{
  "n_head": 7,
  "n_kv_head": 7,
  "norm": "layernorm",
  "rope_fraction": 0.25,
  "attn_scale": 0.125,
  "init": "trunc",
  "lr": 0.00857,
  "lr_mult_qkv": 0.7,
  "seq_len": 1024,
  "doc_mask": false
}
MLP neurons of a small language model. Each row is named by its layer, matrix (up: input weights) and neuron, and shows model dimensions 176-431. Each number is 500 + 50 x the weight over its row's rms, rounded and kept within 0 to 999. Numbers have three digits each.
After each neuron's rows, "fires on" lists the tokens most often at its 100 highest values on Wikipedia text that the model never trained on. A number after a token or word is its count.

L3.up1668:471454474552476566615415443421416476437500422493442458522415526546494524556428478478478436419459442436529436464575515466477486538496502457512520537457475600437487496576537479483495502552530463494629519512484553539546542491495512527476466495477448451469449551548478539417411464471484530459447552432593489545514543521509444506512468513484536450554411528492510530331405495628492567588503393473539532548500437547506506521459485583633526557618530516480524504506527451418386451533563401539495517514475490558498493657556472434484474468544504564475480534486554440483594500642535466533473486385502511460489465559383486495504525503546478543521484383482492464445478358599517457548524566542408512387579482429634472474495608486554520484593504538426482567520530474514462488586452506
fires on: "e " 14, "o" 13, "b" 12, "e" 12, "ed " 6, "an" 5

L3.up1328:464522522494484460456603475503451532504520499560504571595527532474543468475572496502459549480556454500483497425454536424550556525539447442518496528500415488481497522447574535393476479529442509522568514491562564523523507508435506433526578513534512512546537583506391580524575520471549433549503552427469444528458509499562409556560550438564475519547447490465421541566423469515557448548475574437545429404589539501625456511524640445482590590518535459478470465426537527372484579493498416546583495407565396470480481524483551470600539514530470552460507481406550520522490496532550411485520548507428579504431444543514568508477527406381465511436532418489546517499451529543447458485470472508478464527574491503474510521487521439620519512498419502514579546501606552517546518517405528
fires on: "t" 20, "c" 16, "n" 10, "6" 6, "b" 6, "k" 5

L3.up1045:528497498580449508350421519482449536465479516544508421560578491567480460477510499546520433491558529512520498543496512638505499518480556460479416477464436552548539525590571460458534517536544621434487472574451559572470496518526449510504552452492488469406466505518555600481586524478569462469461449494413549501497553534587520541465463489585443521475433508553627531513462482478428545494503497483539559520490554470452502491477474469387541440469564530392471531536524505513438530459485460520547502578429462513537490467473491466588491515494433505367508451512427547457484492457550514455500441515473490476485473477547432566493602498424470590504527535600560488590451459561527522540442561513605533504513453443480482538476597520530399548526434454611506541520529489477437440453429569
fires on: "August " 15, "ig" 9, "es" 9, "enti" 7, "June " 7, "er " 6

L8.up1046:524597498402416534559376413551464496522415485426487506527537497530451486531491455534458458491535407571495493494529442460491446517483471529491581491545541518479411475566509530467553578430515499571477484494539459589505376596419504570447428526484477473463478491484481427463449483614504519473466455570500512436586485444553520549444585568547509474493519511533551575489564552473418536555469510578553503529551416565555536517516497637561507475515544552552481490455542427459517458488561470515572511524506521591503542483434461445487417622443554518476483480470517536525480544545554467483558489434428537556535457520447474485582503475529610515477532440497448436461486572464404466456473443483434521411541513547517450429515408460463468480544489488435447589461534497556556506579480465
fires on: "o" 24, "Mo" 22, "e" 14, "u" 13, "Su" 5

L3.up149:570391498527550490458529500591492387401507568414464422535499525588518491497499458549476498438455555416542507530428559522484523514524532527615487532482436512471474528511415425561495570446543501599466533407486443477546504492391458555484422431596529496492498480581535557524508536476485422497470475406386437500476460469433526470503527535485460529517536457528453577489466479491450507480578516510634479537471455561409524517503518565499512510492415538517511472470533608481494438484560511531464479476404452555513580502483438513449544551473493531444542519457586474482498466578430518546620415448441482471519617491492518471475481594469442444538473573455491452531537438484507534516538472470494499510560495522478438492499529511396517491500489432541535455468489470432473438515483535
fires on: "em" 28, "August " 11, "d " 6, "ried " 4, "ade" 4

L3.up1449:506494500560570459523500533457502430501494437443470456544530447483523548490558508461438547614433491461473544452562455482565564541531545440505581483535559598524518413456441612435470570553500393505432541588470492507587580448423475550463468477470476376587395514567518541492546436513518473497504573589428445503434463459440371490546570540574487494571495445554518477467485475466471504561420429439509512487440576501485518492445522386456570534590566439468468409539568523552502557534551480444487461552498528476376521400524570593594494496516514554477521542512563429556440395521401619462535674442481584509515519510529491530434473440523489531487476523546595446448436458483480566490498478544454584462501407580463496560529483464469496510575530507574543459515521492495535483552504483
fires on: "un" 24, "p" 16, "op" 14, "al" 9

L6.up1490:525510476481563547595384503540589573484442553532493458491532501505572433467398504420505472563523531538524488481523542484521506503474493519482453484394485563426612562511501535519534496507421552480387461587554455520583584580502491459426547513568471478485502532437538434423463481535577544499450478401497500461501483369472568446379577393422442434429481539515441493425456481589498447544529515524484612510540527446459518492529485564392465517460471463476511569546482567515477441558495499596572442479498426505542540432476444462516503533410476542603513456420584476569574461518508515490481532536511461384477456613548445527515535491557480511480493384491529379429455506518510514381471488474483491489518428481482529534454518459411463518471455530618602490531484551554480529420431472
fires on: ") " 35, "the " 17, "this " 8, "ra" 5, "Russi" 4, "GE" 4

L6.up1778:561561624522505582492413500532550498512517495506604492533491487457516488512479522517463574526463494485497495449517496441500471474469544533477514553486396506559496497441495582408434558472451494452529563492522423500432523495431545463521517515565425444558466490552538503537574534631505376539622465504541531269520440466537458473487550434472506524580479478489449562427459397606489472524516453529475534574509469519572526507583420478426470509546490478566384424484504433490486518543517506475491516462527552568484476512422438543446564518504536524519493500542475570506561526428519420479437413489594539418537514598471554604416490464422531532486564489518489409536496526464542566565521508464471508492501524429482477532451497585497464548537419578636504549547459490576496419529451598
fires on: "this " 24, "each " 10, "the " 9, "its " 8, "their " 6, "ight " 5

L6.up298:510574529434474538556516490422454412488476629535557541517425415494462501407515511489425507510507508418640618398494534585469490398456529527455515538536509422455535552547421500510526561482517456577446517390443441468544454498478534493495551500474496527500508475492470443480473560388469433504531506500417555541513533611572503442576494510472458375473516510480515525464527543524559479538588483503545447503517497495564466513413462626503459484493560473481544480472484512592457453454532515545543521457443483427511453511423461517594474518471422445493584522500516518476449442580484526593487593524437531557521472520610598442531397415458518495576463605539512573423607576417520492527474425426482526528506487519562525526477535437466475392566416414508500457488520413530509460564483498
fires on: "pl" 19, "Pr" 15, "min" 8, "Str" 6, "on" 6

L3.up946:485470547522423483519519463478530470440534428557462478449416518456477466429513451517477542431568513498474529464528490500446423594428599527539517503544448573497491534537561495531504516571553547467579519549527547554541458553563483519531602515401447501543522450490414511385532518502543509556517539508494512481377556472558436472385540498580534511481455558545544536489430504518433542556561479512662494502582480451557483560499504475491416506500453430509536544482462522494412474408519557534454467506581517489524501441553461388513445486512498479504451560498454464489480577606477544511441501593535460441524424520448501508459490556530379444516488487520437514445492481423403522457527480488491467533423564572616442518515509569517559509466538537515528581644594522441418585529472527
fires on: "er" 46, "ah" 9, "at" 5, "att" 4, "x" 4